MLP neurons of a small language model. Each row is named by its layer, matrix (up: input weights) and neuron, and shows model dimensions 352-479. Each number is 128 + 32 x the weight over its row's rms, rounded and kept within 0 to 255. Numbers have three digits each.
Before each neuron's rows, "fires on" lists the tokens most often at its 100 highest values on Wikipedia text that the model never trained on.

fires on: " s", " music", " S", " 0"
L6.up846:178033162127110167056169146166116137115089096141089165210062171116073147089117156092173165110172103147127123120130118125157138116116146116118117138187128167145125107097163121134129096162004151135136159111113114115068147121148132109143166153075116133144162126160105089131072120179144143161096068156165179105061143140163055135141121128132109132125133117153144066165145099124155090128108

fires on: " of", " for", "-"
L3.up238:151189114164087086123140140105161111141208111164113148144131068129151128100045048113145175107140136120199137130151135104164146124127111083152151120133171146112081154057223079123173129163108123112119148092139083108215115129133163116122178134111118142147103110079155067071101117088110161101100194102132108109164159125091116128140185066126115148135158115096105082140158184107166121148104

fires on: " h", " w", " W", "h", " d", " ch"
L7.up1383:125136169160148125114144032134175156128136183053130141133115056111145183148124187158123105132077064126123147114149119127090097184101137099137136131116127110141095154151085087143126145164155104133109055159179071096130132147103122111140088138106111078115106083106115123148117155129126125177125054155172133160137082158141137148152110131124128204155138096185136114182144160146091160150119

fires on: " Mc", "\n", " Mac", " over", "—"
L7.up902:113110129133184152138117111145112154101157193132130141142119133098152163114088157090102130171155131135103158138115155137188121134121113077128104095160115084127083141083108044076120141121087099136176189107159111088161133152146157138110142083153103208108083135129148120108109163131079131100119121120115060147090064151140054191099100117153171100129166179148132125173058075091160052096095

fires on: " this", " different", " these", " such", " other"
L3.up117:170068117097121161169089116068089081129102155110117174166120104131046098166134094173146132127110073109139175181130127129131112141126097133094089056171129135151138112118072141132168109177131027106104146147139179126148088108139157123098092158121062116143144168155148105159141091162092092093169102081095094173095091142121146121157151110160115176121136126161120190153174118124119111112130

fires on: " of", " in", "is", "al", "ag"
L6.up734:130103112129097058118139048134173105135134147143093130124139186094107118116155172143179104142159090084139116118114133134104170121160142080170188100127150116117164163062068187111134168161115105157063030141096153172080122098096144189112130105128121207158165131100159130024107148128178113129110104135127118064148092181177155139106169161139111126134159157143130083107135131137145112136135

fires on: " s", "ad", "ch", "c", "s", " court"
L6.up1456:133102104104167096103116172112036130162124142141106185155137144114176152155057101113134142084109168125107115163158128123170070174105093135147116091142158131104135122103121134141130162129073129106171123102103102135110129125139128119121164181111153092115176078160080144039133157121022125084125112107109095181158114094131110145154105142111152132136095124069139108108148094164157146186143

fires on: " cl", " Cl", " sl", "cl", " fl"
L6.up758:180130177138154129131137121134058103064149080080115131102141138143112092115138037110151129153127120128179121133063125061114146112124101112152160183100099171089159171127168152091153149116208144113170152116170139093184158106089091177051128155152169129141089105137165175136087135102097060141113134097125161104148101123091161143165107094140100157172064138110106107084061133172194151117144

fires on: " V", " the", "ig", "v", "st"
L7.up1280:098095094064111129089122128155130186126123130096167072136122104113148142170131170130165127157104133084134136175137160153091164154089129111154151068178128154093103061099113123133165116144139109123084154082121177115098133115077154144135104122122141151135171104134102115136153147089135126128127150137090075155162158102078139138137097165126080108158094131126114144125099104171104106134104

fires on: " b", " d", "l", " B", " class", " l"
L7.up1412:163148125153101130126110132143103077091105126149156149132118168167151116082107115118097055129146150130192159163079130156122089188117106125155138151114175119175120135104136106141183059150167140119095162111177111120103117133125149125132135206136165118123149140160154196151042089141115120155131163122135128143173095128066128149155110151089106082132100087105117090128143152112131143165130

fires on: ").", " der", "ra", " acc", ",", " (200"
L3.up1664:135167123173105111101198122115103146105129146141117137113142147189075127101118080132099120084088097147109167125183072129111166155119098140128071126105053089110099120113169117083141142195096157110151135138130135152116089138093098096107112088091118125137100094157106148132125111174095088131091102127045135126146147168162140117088162133151137182125136082128094084163113164090143155125173

fires on: " m", " hot", " Gabri"
L6.up843:164140119079132115142119087144221198114161181081143140157082139114122139142134113142113137147105158137128129155124116104104166099141146135074089102120146169115115106119080083164149152166149072156122093100088104145195166067141174147099129176182151094122152109137170164119124154061056111191100130141121146102119162151092082115141138120082104105164144177140036151088116162145120164120154

fires on: " in", " and", ",", " of", " studied", " social"
L7.up1116:137032142110103057103093130168110115123173134093124163094142110090083159146184121140188217150175143113181152105090143119097147066133151187112089140101121108114155135164035127118108178144147128092128100099137106093124101115126135190059133172159106120115102130146135192136120087147157091098189179110174117141140149155154139084116095241132118118185173080092125126107081127129133112110108

fires on: "il", "-St", "ear", " +", "tal", " Comp"
L6.up1650:144114112141110125146127133171137124163113125188104068108151121102102206100103121175073122117154105116112095164130107106172196132120132110142152138109099068096155140185150149177138157124142147195116121096116142131132128147121113127134156141089084114217093132117078139115142115140154149176125193155102172227067040108182144139113132102157169146078079101084140120154139129197156088096162

fires on: " and", " the"
L3.up1026:105137090096142147107129093143158110160147100163091124164135150091094133206137178146099145143150172117126195116098095117146090090118134135103200133126100114098125146124169079105113219118046133164089171155076092093115151127079139065163142174090138076083127101127121163138164146164117092098126092102118188128119106130112099108140219145119138114089112101110149127112073084137091122127089

fires on: " c", " n", " d", "s", " U.S.", " loc"
L3.up294:171127205179144077153155107100123117162121156086146099101127106130139155079062114134095114083108175160095149101094145101111133132144147107116162186156119102111104121097135125121113114141144142138134144093118096068117160096142150115186117128121169147140138108138144067150122119145130153121066125134126122149202125167154112092053110176082118185086157175082144057145050145139167121189112

fires on: "ic", "l", "is", "r", "ro", "g"
L3.up419:155155086094115147097088135146152174160112166162104151103108188079059105163123133137136184079097170182099156120142165149167151093153040078073138138121121073118058181129102172097180068180141095101126202087155164105105129162133174180090154175134133069154097119133181131113114161142111159140151092158141126147091126161129126244098088138143129137076131133101152160133077095089123110102093

fires on: "el", " Bel", "er", "es", "ra"
L7.up981:193122137111135174178089047101149103104084174054073144130073091158194105114100143117156088127110057083124078154097075082106101049145108093126141142128131105147145100139120133068119139160160094125108141124124128101139060130130184126086108056095104121092156094143183209141190140135166107174129099067158111099122108134125078139180139097137163091184152178193195100143114159141161105137127

fires on: " cl", " Cl", " Christ"
L6.up1876:162174145156160126164147105074069117079094122070125146064160160146155165142059059129160092164070164155125123082121136083048098098120178173100082106127125178132099128162149161173112139145169158140201147148175115153127106142087168108120205172175107148109121087135129160156058087141108112161131113104122171085161087106171089158178131128099141194224143159150116141117070131122187137141144

fires on: " B", "b"
L6.up9:158156096138131161161106152084101120117085120119060121066103158165165126108112118169154108118145088088135125099126114074139093139118104086140120119159138117118145170144113188114137098151146146092077100149099164063131096157159162186141223110168169131105186151123148153077136118131137101129164105168129136188116087072108111149134112124127080122077145046105079086139134120087143126128081

fires on: " short", " st", "st", "b", "d", "-st"
L7.up30:169087130167130131110093146145070129072096098118077104117155153084156149134174170184083171124146096074130069103121129111143076200115183065165182125075191114150102119161091108167126149141159164049131158147104118195121093080144176102201124160159197122133123134099163086044129091124140072119130122106105166160152150052134171168097196062096092125059118145072102138148120096109088149175134

fires on: ",", " and", "s,", " |", " 1,", "es,"
L3.up443:183172104090059131176133135190142114137119087082143096157153113138151107158174141104082091092127078159137124164160129130142129129094131135085071086181136106078172106077141111092185134089152137130109108157077133117139100131146165110162146143141135153115115121185120107078062085068102123098135109094132131148077080162110130139108138108210099051150091076093140132217109123076146113120053

fires on: "a", " Sa", " Ba", " La", " Ma", " Ra"
L6.up1772:167134071094117148174115173115118112119154126137119142145122116124144173135165148145132177095176078191119097059104120172123118109189126096151123062113111108172104077129116175108148142107164109131138121072127185127142115131136122122120131111152121128135142159169130161074162108167116156115068123100120134161103152121144124114182141131104125141160123114148111109120119123113087127119132

fires on: " Sc", " sc", " at", "at", " ac", " At"
L7.up382:172167115063121089108131123128065118121116108120086056176160083137128083121095094094114123121120165121095165088115070142153130162124109140114161099134085193140160156101145136121163145162142127113127106142149126117188164151119096106116127175058178126096141121167175150168138126180182143124107161109157104105123110175137162099143130158120161168143143090127097140141093128126154133167162

fires on: "i", "ath", " di", "am", " de", "h"
L7.up890:161181151187107113160125114066161097145100102065082149102074146098195189143170122138134088137112141132136111154094132141125078097153093103110093149090174097169157153165159134119088152136124105151221139165101137115085119178088105141209149179074113146169077131142115087067046092070117116121123152082167197076100121115154108197122100130144091164081132094033110105109090100111166127078149

fires on: " per", " sc", " Sc", " Per", " b", " more"
L6.up179:091141110100133072160160133147152132205168127141147133107119167141083099098063105115091118156118158098086156133170103130113166092085141119122120150084141147182164137148088077096121134118151155112145110181145092093153113085098070133197142090098148110168159093115185141120106133155120134068133139147164076085144094204137148124181131223159144128105107125174068120111079149096168131185123

fires on: " La", "a", " Ma", " Ba", " Sa"
L6.up984:121113087173099114125140166142141119077200143111116115102113129121130133126147154090134095086170077158162148098118148067201061094159154127124152104185159103093145163095165099134118105138138047128122105108179160119116122105102182102111155086101086121109109122152169168116136121143126128080068181091098135141158084120165169078151105121150120195091119126153116086105135133169107153118085

fires on: " of", " to", ":", "ly", " from", " Label:"
L3.up696:132091156156132104107131170093102122105152107134140117051137151129132159099123039122156127130167184108136121146133091143187100134108149111214134098144080093125094127087146121118125164131118142179120125082080135141222117097147121175110116117130143134118112152143105148122160087132157129143109161085125133141032166120142126104105143150129165137142132138136080109148110237124140147087156

fires on: " p", " P", "ant", "able", "ior"
L6.up957:082199138132151097141138142162175167043186119106126120136115103152132086177124123060082179136155172129100108174102145066109087072152117119112119132212116142133129139110050132135120130145177113130121147090138087161110155066157107134159195140184077100156113178109110122101140128120113124145187067103117102105160100166155105133129131175139108114166140126172170118158138139121143064118125

fires on: ";", " 1", "1", ",", "b"
L6.up939:175153100093108125144149149172077112134148168095080107165144144090097088155131111134158133187121096124141140161077160152173069128168192090087088131196200137103130114071175139141113139145167162147146132149092133114093121124098122152150111132153149133123056107155124184093100106111133104081090112098112114066132114170132146129118088149091134191082113132167033134121139139145060104125077

fires on: " or", " and", ",", " as", "O", "or"
L6.up1503:126148125147150138160125118103151139127115116109151142151062114127065084177163199177130082148121174148104127104197186138123097133161127091082114152086084175153151073133109117065160140041097147162109171089095169115111129197174124094102199117176163088135113114167156122122135120122142100133182107129086144201113108086092124162132108159169161146139086123143116076124127171159124118072068

fires on: " and", " as", " or", "os", "es", " Un"
L3.up1150:139150173170149156157119171170180114136156182086100043120145191165057111114163150137084175127121138107121120136137102084058152144080130121078129118187172143148131108098114118112090091101131059147171077159067108066165089160131145117124071132124115172173129148118073054138129164091134090132139116124135172171092181111102093094172103113069127147136128159158122111117158111113164119127134

fires on: "O", " o", " t", " p", " O", " sub"
L6.up1421:098115114130089166118086181121202169093105071116134096152096118108143083115108142128092104171137155161151144105119142132122109118148121116091116212148097132147093066086058104097134148172189063095151156123109137090098073147125111103172127172106118118128154141133081083109135101155113148141137133077090140113191155078098151104091104091166136079084143135130120116135105163211103142137170

fires on: ").", ".,", ",", "anc", "ale", " la"
L3.up79:183167136155130109138174082052128142167108157154145136076158144142089110128123078101154135159143105176117110098159099112166180191144101188094124135134135165068175072184168125137192108146176133170161219101157063133153169114148116106132086110079088145150094149144050124136124034164139145118101103110125161126158187161148099157102182183162101202102147091106122188166164118143087100153122

fires on: " |", " 1", " 2;", " 0;"
L3.up698:132095161150139065193060145125241162133155187088150153164187124104127115115146097126122096127057110191105120083156135117156141141126129086125128058190147169130150135105143117153127107173126183101138172167137122088142085157157132131107138111131067085057127087179137165095156088100176177109097152139098131119127079085056178191054114135119159111081127107124131059174109160107084140095145

fires on: "\n", " of", " At", " at"
L6.up1368:153181163133096133162123148069154137127132110144155098135112132172130140130110140103072108129136059164105194130148134128161110114141121137058175097216120139106103094108123090101142119145121131147144164153116180104160132160055107124118132085069157172109152176131152151141126143101124083141128150136128140134095113146124129092101134125052146126115106085128074127126114169127128116078131

fires on: " over", " \"", " 2,", "8,", "7,", "6,"
L6.up270:143177191113101107121120134122161084109109134132106175138114127162162119139153122133089116095149086123136148090108116114107115137108137126128156151155143098135131119091135151100171126130148130094108155135111111137127125047125079151160160137106145160109137117170153091055072149085115193163093144046148156116143155134069076118130149075148147153141172097161137099173127118106128098126086

fires on: " and", " as", "e", ",", "s,"
L3.up1239:138090134132192105092151117166113118151123129122125110162114149172141155139170185113125128130118108137100125093127213118116113149115151115151152113046159135128120161076105143139086070096152134124197138125077138124120116203134106155156129084147128067164064156091078119102108057136188140110184149111132191145122169090120130146149095118130082095160116082207126118110197113155163145145149

fires on: " \"", "ic", "-St", "t", "-"
L7.up1678:139143157120096122142121083134108118103077164173183130090169184090192179114113112157116128116183122154152150136109113116081114147161109123117136116104097149155120114111123157124110148112146116127142178072114112108141144062132122120150164131144121118141151132108170128088145119150095149096116107199117119145177095153153125100123192157163154137139215078133122114101103094124115152112140

fires on: "g", " G", " K", "v", "ber", "th"
L6.up378:206107127161236082171158113144126128140119166078161108133121172100134067105144152149118145185162130184180143137149117149112160127127146063137172113130102143162132182119125120211143104132107091137143114113141102110166161130126103110127103053153136160122181109120133151118099138094135152171123121119136105132102124118130128133121161140146174162120157129143086075105125144129182137121148

fires on: ",", "e,", "s,", "i,", "y,", "),"
L6.up751:105116123126137087195134097108135129144088211072151076136156129089110152156153152133071138149182139122183157130117149111159183066156156125142095118179096106151158124138136075129151057096156103097105078184081162138199147138203153152115114128115130126099147188106134168136146153143132103123142095074074082137125114137058132126145151171117119159162058029117132120162055132100203142029095

fires on: " of", "ir", " two", "a", " other", " the"
L3.up341:115090167158127130155152115175119130112166134142130167123138150145162191095116084110195089113090122099142183098217158134209113140129101114125154179088100122142151193095083119128107167082177132110178090114048082136156138148157147137155168131096190161136128163130143133105130136125078196230097167097128138204163124164095122147159112125091145108131053110181162137113125075118150140072127

fires on: " as", " to", "is", " in", "ir", " by"
L3.up1133:113126129112127106106131141111148113063101159183145115103102141166164164173147153108145141152136089137144129135152108125138110179130031112138214124083150158062146135167105096154092109114124108098153099131154146121142059123171144129050131153077143107098188123133159066146122109089140119073113095108145153158151169147159118170114142163128131085142140100155115153168184163152141123169107

fires on: " and", "|", ":", " :", "\n", "\n   "
L3.up1349:116103159144141131092097142129095083118128084151169026100127117059119132141127092101051160155155109102141117111136171132142133099096140091086158145132163081105160129050100064122130134100105030125117153119139093138091089143147099136129125155158154103077129096157147137150119094149126114109123086110175070117131117069130085170098162193121108121154097093122198136103145090094112128161187

fires on: " Bel", " do", "el", " sing", " Hel", "′"
L6.up177:187169082101139143165155094130140097042114118100112129064147110152167155135182146130176153116124119139118142049131189079142126102114118129136146099161090131150159140161148158154095162165185103119196137129160104110134060144112119165110204079105107154148105137152079101140120169150085130174103142122140114099126096116075117148191108084134152120160144123159109059117126081120098113103110

fires on: "L", " (L", " L", " \"L", "==L", " (l"
L6.up1163:122108138125140121139111136077101109117117118103144132157103079118066166085174143129088067163118119156146131106131166055128113104112126080091188115043060111113095147091075118194103099138140098130140163092155209129118149195157157141095155153083119182134088169125097097151089107134128124099137096113122145135087172080160118115066151128129085091126101094117104157120088138150155131157111

fires on: " b", " w", " f", "f", "b"
L7.up259:131179145090105146109085125142104099116158131147173129118094162154139146164121150127114183125082075076120141094157126112087083038125085136109148143101099128176144120139055132118152176165103155120143112072144192105158097069111085095123076196130113113085085182061167126095111095150157149114213140063162129142138113118135101105141119145154150111120119132122105088175101102107150101139122

fires on: " c", " w", "er"
L7.up1619:144109084132122126141145088173122170110116140158141112113156143131151239097120200071104133133129086164126178142102140165111154103140137143143130066116104157100128105086125059098160172140165142184147114156121137154127151128152097182175152194070100166146153171154129155153171163117109135113097137151141143113130107135177148103151130106132091137146199150145130167133182118134170108124131

fires on: " Har", " Nor", " H", " Hel", " Hal"
L7.up232:161090174089128115209118061129129115139124154165128156075180128088099140105189138151086193138095093078105063096143175116135136129091087099127100153089107114132110112174086108137130130146169123127106157110122112147097121174106114123191114140037146124123183156115157095151157121123171088155186148147080105177144108157125151069094138164072072112111122062137150104079120130136114149129139

fires on: " of", "id", "ill", "ir", "end", "pl"
L3.up914:124132138109157102136114098137143120161179141127149162135111182124142170134108118104076119143096136126125118083074107117213077110205102128144156139123088100133141165157104139113074155123116164133151151099145139137158132108168164064132167152147082108164158194141139107095125138127112161150117125082134133146125122183155064169138130119117191154170099158109079091104155129171136136073152

fires on: " S", " s", " La", " comm"
L7.up1356:173080147139110157115171155125167102196150105125115115157138110116105135153072151088132109130146156078099114100126145118109110100164139160159135127153089175086079113094110199135138109108171125187109145141169104119107151170094136079113155145121075091123110054069136143064175169139120112126147052174168185124056123100145152102214110149153125102116189101123068058123094149130107131129104

fires on: " m", "ig", "ang"
L7.up332:092085117140183054111127095090143145075098103095183112196166117109156156117159129089121211088184220088116139146149148078143181102127158124133070116155151114140100117124107145123144125092149131150130142082153144130166148102109084096163199152176143145198183137101119162158143142107154176133170133165070176106141177091110095154165161137099127054162123126144122081114187090130093116114142

fires on: " p", " d", " c", " n", " cr"
L7.up826:106135153136139178125128077070137138081126120135147138104139140126158175080092119068154121186106126134133125171098141074091084150162141108067144158086115118161119127085147176126079150161149116126143119181201114154141094088151144118167160124081166143118095126103158122166120124041174182121140077152124101093173140147120144192171106191188096101103097168067130126116077204130149115122082

fires on: " |", "ut", "end"
L3.up1266:116147091147117151167109176117138156136091102089126156125185134134173117155148141088126093115127149249174137107097143113107128060187162179087107048129178094145139159112126172091104118074107138095131095100116145101168164138166104095111156186096092077053097133165090139175120106106100081114157166128132091147143117131114180156100099133091125113135114089142111077179142120180089132135115

fires on: " |", "-", " La", " -", " A", " L"
L7.up144:085083123156232106199108080113164164141151134091100095122092176076117123180137135120158139147149113153165155162111153118172181122099189124091146118177165114131095108124099038139036163142167173139153120108140131134154097180109167153085142127080157135163093136085181125090105109131142137095212086095081134143149128101153143106145149085146113096138150118113083071107128131173139100093201

fires on: " Cl", " qu", " El", " cl", " equ", " Qu"
L7.up1594:089113175108118119153088065132201121135125132162137152108113185073086092117091124151156112183067140126138153082117112113133095128119131097093127101140141164112093135115083168146121143165095070167154124122206175144120099117078090147099135124133153155129153127090117145084159124118149195124112169163096139115123096104098109116143097146144151180140114151123098190120096170156177111150158

fires on: " of", "ot", "ing", "ux", "mes"
L3.up635:122110108074189118136128103082131142085127104151129122137120123137112123170145168181112058140159115166109131189090139117167109156108084188125133096129107083109133164165133105128115144075102149141147155137186141108119141107106082141113169133134115168152097085136113115102151117088127115108072141142087130115126132181096156146100121064166161114154119179126105142088116107152076110092097

fires on: " p", " T", "k", "g", "th", "–1"
L7.up364:191175147143177104144146171170095191112147147078188128110150162111142157132134156167093109116163155110148172133146135157150138096115129113079109206139120070123156076151106141101199111049139093106104125117173124081092156097094106131153133110160137156139139069143137129067113120130106167156132152106132118123121118117186157138111104181126104087098128177109106143127138086170132142147154

fires on: " of", " the", " who", " when", " that", " where"
L3.up680:063195156107137057157139109118165131096126091119106158154138105138136130169156106098155143157142097096067077094091084161105130171086156114149118140185191149124142066070132118115129149197164085099137070097126139146143170158117165161085194169099094139182113154139196126066151134110143144114088174151149169127161150110117122160096202100089143169144077084148086123132068153106134153087141

fires on: " of", "et", "is"
L3.up1115:099094113112183105109139108106141139102089104166126102100122107162096163168117131144109138140118109155082109133173127111127133153097102104159114118141098096111098146103107076117129125101121141152131103074189121152094103123180162156133084132104089078100134168158061092141134106045087137168148112138145116135189109136139152175137153125151096082133134171155155129073128144122110168148105

fires on: " P", " p", "P", " \"P", " (p", "==P"
L7.up735:140120083126097068113077128143104191081147138126199109103104066135131225134130110177110118129133095107154093096160138083081111139144133119159063141186075131144129150091151108186116157134151110128122084107134130183137134126140116147124120144174128093140204156179133095065165066164132163137086114135169169118135095104096095116100132146125142140135121144081140083152150148094149116141131

fires on: "-"
L6.up134:085144107151145102138067103129113146117174215126117106104113169151096142166160147116153173122092093107176148091107148103144083155091184127145086139074137074134120058070127113155073138180151091155146150166081166094105068138124066176108147113114136162145164069091100112123114173144120142139123174132133063152099116092157166095146138129065138091154183089054101162160122119167142110098139

fires on: "s", "ip", " to", "y", " into"
L3.up1686:098147079074159119120006129140090096112133163128123115088104116100126091178164106163083093121139116158145121152165128095099088170140142114132182144096119118185102127140191113152141100119060201126129182075126143119105100112124114111125081099146132148113146153183150138154140146159128139119148093140157131135153130150107114168084139148122139135147094119112164147164083135153102147106174

fires on: " in", " sp", " w", "w", " im", " into"
L7.up77:087156188169153128121106111167137083134108117164163079158179149175102223159158096125066153101143139145186154155174133108096095142149101162155097109120173158089137142048080104152126122106145117101117138069150113183095188155198117102115140132103105141128132104142116102074043071112156063162084114122146151152164148134118166168108142145072193111104119177135127123149072136166088151108187

fires on: "00", " Che", "000", " 200", " che"
L6.up499:149101142096120141144088129112112037091140038116097134135124109112156145130127057093122104197169089165109118186085127188129111150190107091097128057102146119117054153066154098113119105108125144149142178155091056138141129171174157133200156111121105169122168077127081125157120197110074174077135088170097171135090099144135167137131114126143143131076085096167061107180189071135138167145166

fires on: " |", " /", " as", ":", "|"
L7.up803:069106148045115111147118136083100161127112136135193141151116086112188132157101114138167111131179083173163123134173133129142150101112100102107174086089170113137144131076145120146162050137119102107117211130136055090092141121109107100110088073179159121170151048051099101169130126105146073097182139120170070142182151144086126206101164126168206138128153099123120180184138171161147138127135

fires on: " T", " A", "ag", " L", " minutes"
L7.up1341:080064118144191098141146125148166167132142164196172138134085103132113176091186117144133119064128148138158114126085144136202086168124128100083138124142082132114134164120172146158103156123136165065136128177169159202076156112087216147124137134122124095116107100088133125154165111121106119101153102150182125175100120089130142097135161153113099166077115113116095127115082080128125097091150

fires on: " made", " make", " 1", " +", " makes", " making"
L6.up32:144116130138111126128187179167110148133114167082118116089136127129067135104154150125150117134107120116115118150075176170120146093149158139157136127134176093092134126112127118114117129126081090071130120156132133129135100123132139117104142103104091129091147107157128090095149183158125123109093101116053180156115129072172129157104105124083148200126146093126086061142129178144114183124052

fires on: " ch", " K", " h", " le", " ret"
L7.up227:104110137110162150152152094100082081073135166083104149193119058115153131097122129121160143130094085114113115091116142136118104137088145134127101187163079149168059136147113086176124112120100135113109150143117149116135120105106059118137083164150131113137108155094164131109136127135092114150167125097136152191097142148084174196110127131139107180102086039123099065190131140156117127089096

fires on: "f", " def", "if", " Def", " public", " f"
L6.up754:124101167102164155130102139157105090168151121068194123134098124145123114145108132157125194120155090090156119086097173153080136100100095119116161152115109110141147153157136122139169110113143140074122176090114180157148071083144106113181181142113158115139110186171111192153081173101136162133148078172103168098172129090126162139049122093123190171098106124150127049209109119154102153129090

fires on: "t", "f", "-", "Z", "s", "ar"
L3.up965:151183089108121127151114088140113122154137162101172171149170140102100151121142116089095116180120128143067115127143138130107168184139144128105124135134162118087122104119063144161170128136149123107104142116087157120119141135056095128181040115164078130141164121127168183096148158139123165131187097141107137122134107131142069128059202110117138138131129077129147101151149141137096193112148

fires on: " \"", "-", "i-"
L7.up243:100191173112081118140118111133120112136113084125123163141154120171106113123105127157140211149158105114198106139117090139138140146163114109166148155097124124091091115099152160164143110121161033152139161124116121126143091151141076131146116132126115173185096139172103114076099167092153143154129188091172082129201168154141110138099131138118141156104168091109081140212152138125127039115045

fires on: " Nor", " Har", "or", " time:", "d", " Lat"
L6.up225:160161132107128153124138048149151127077089214131137189182116086116115121142090111113133159077116120068130068120153136106171130116126078117133127149064144141144132130157166072115088120101140086117158115073147204114092120147144130110155103152086105154123148118161164089177086145154141126186158153082117174092080130088108121076110096090122136095082111128201141139075120099148133120188147

fires on: " of", "s", "ories", "d", " with"
L3.up1038:154111043145122058190216105112126116119136096095212080064119141117111175172110097158089159124125190137161113136132093148171062081096101154130095135128161099102145176142083091131124100093134134089102095140128114108081156140140111114140080153135069121107123118133090068073157140057132161150077237059079083151123071122139106176132117143052103058099106132168119138141122209219112140148130

fires on: " a", "u", "al", "ar"
L6.up315:133150136150104152105136128096187086138139110158086157129130131094097111150179100205082148174063205040142071124066172151162097181123097162135176121142141115123149101153095108178137115130078144148113111134107131134073113134144159071093128103139105128144152139092125164073103128191123127084166142126179170173134132112185084149102111124123073114098132130142113161130106080129112133211099

fires on: " w", " th", " be", " reg", "ic"
L7.up1100:168124081140108154191102131134131129200125147159111127128081107128181091161122127091096121166108152135172125160145141118151106142170101139144179131162171197116128143138140200167122131158114172138068112122184118112116165152131149138155093120108135101149142148115076154091059170064054137108123131125134107142161063185107099084148099139169176105087135084122107097082123086090144188177128

fires on: "ly", " and", " have", ",", " later", " also"
L6.up1664:167071162104105064140127168076147120149117154110170118126164176113083134147104175129035184061100084146160154124071137110067143068161055123131083181108092113167154119107123160142120159126157124096117160087076172124130084173107095093079088085091081156075076077141134080127047164158100164129134184109145116116072163099085103081175171146142116103113166091139191108117091138096173149154105

fires on: " P", " p", " New", "ew"
L6.up1524:197115103156078075159134124140144209125126086147136131113122043100132101128138136152139193085128168062139174160154149113129151129170109120095112147135122157172166127158110133164117122200137105031120110151140126193099129166177126140180138124123141104096144146182126124131086120117110131175132090122075078092154132121130192186131086161158124143116118093116153056101154106186163035093103

fires on: " g", " arr", " ident", " char", " ob"
L7.up1915:166094135117091151127111097169133096141118146108154117162125173064117113077128147121115199144112090113100158139091112083073061121167079132088067118152073099073142097177114103113119082203148115143127154082078108115146118098083112087117107113189134133205132121155114092106088157113140171154135102174097125126099101181152094130154131151168156152101172157135147132073087143162170134120149

fires on: " S", " ind", " w", " D"
L7.up1292:142104134076073130154127138120140151146100093115083169183091100130105145145096190151136126129141102101140118175042095135120085132109123108052093091109102149085127155064161100137167162130141134123117108134112082136181130095167078170194167150121130168133122121122108194153097164109112143156142082104143111161168120131218122108155089151094078103126130094072116130109089197129149167142132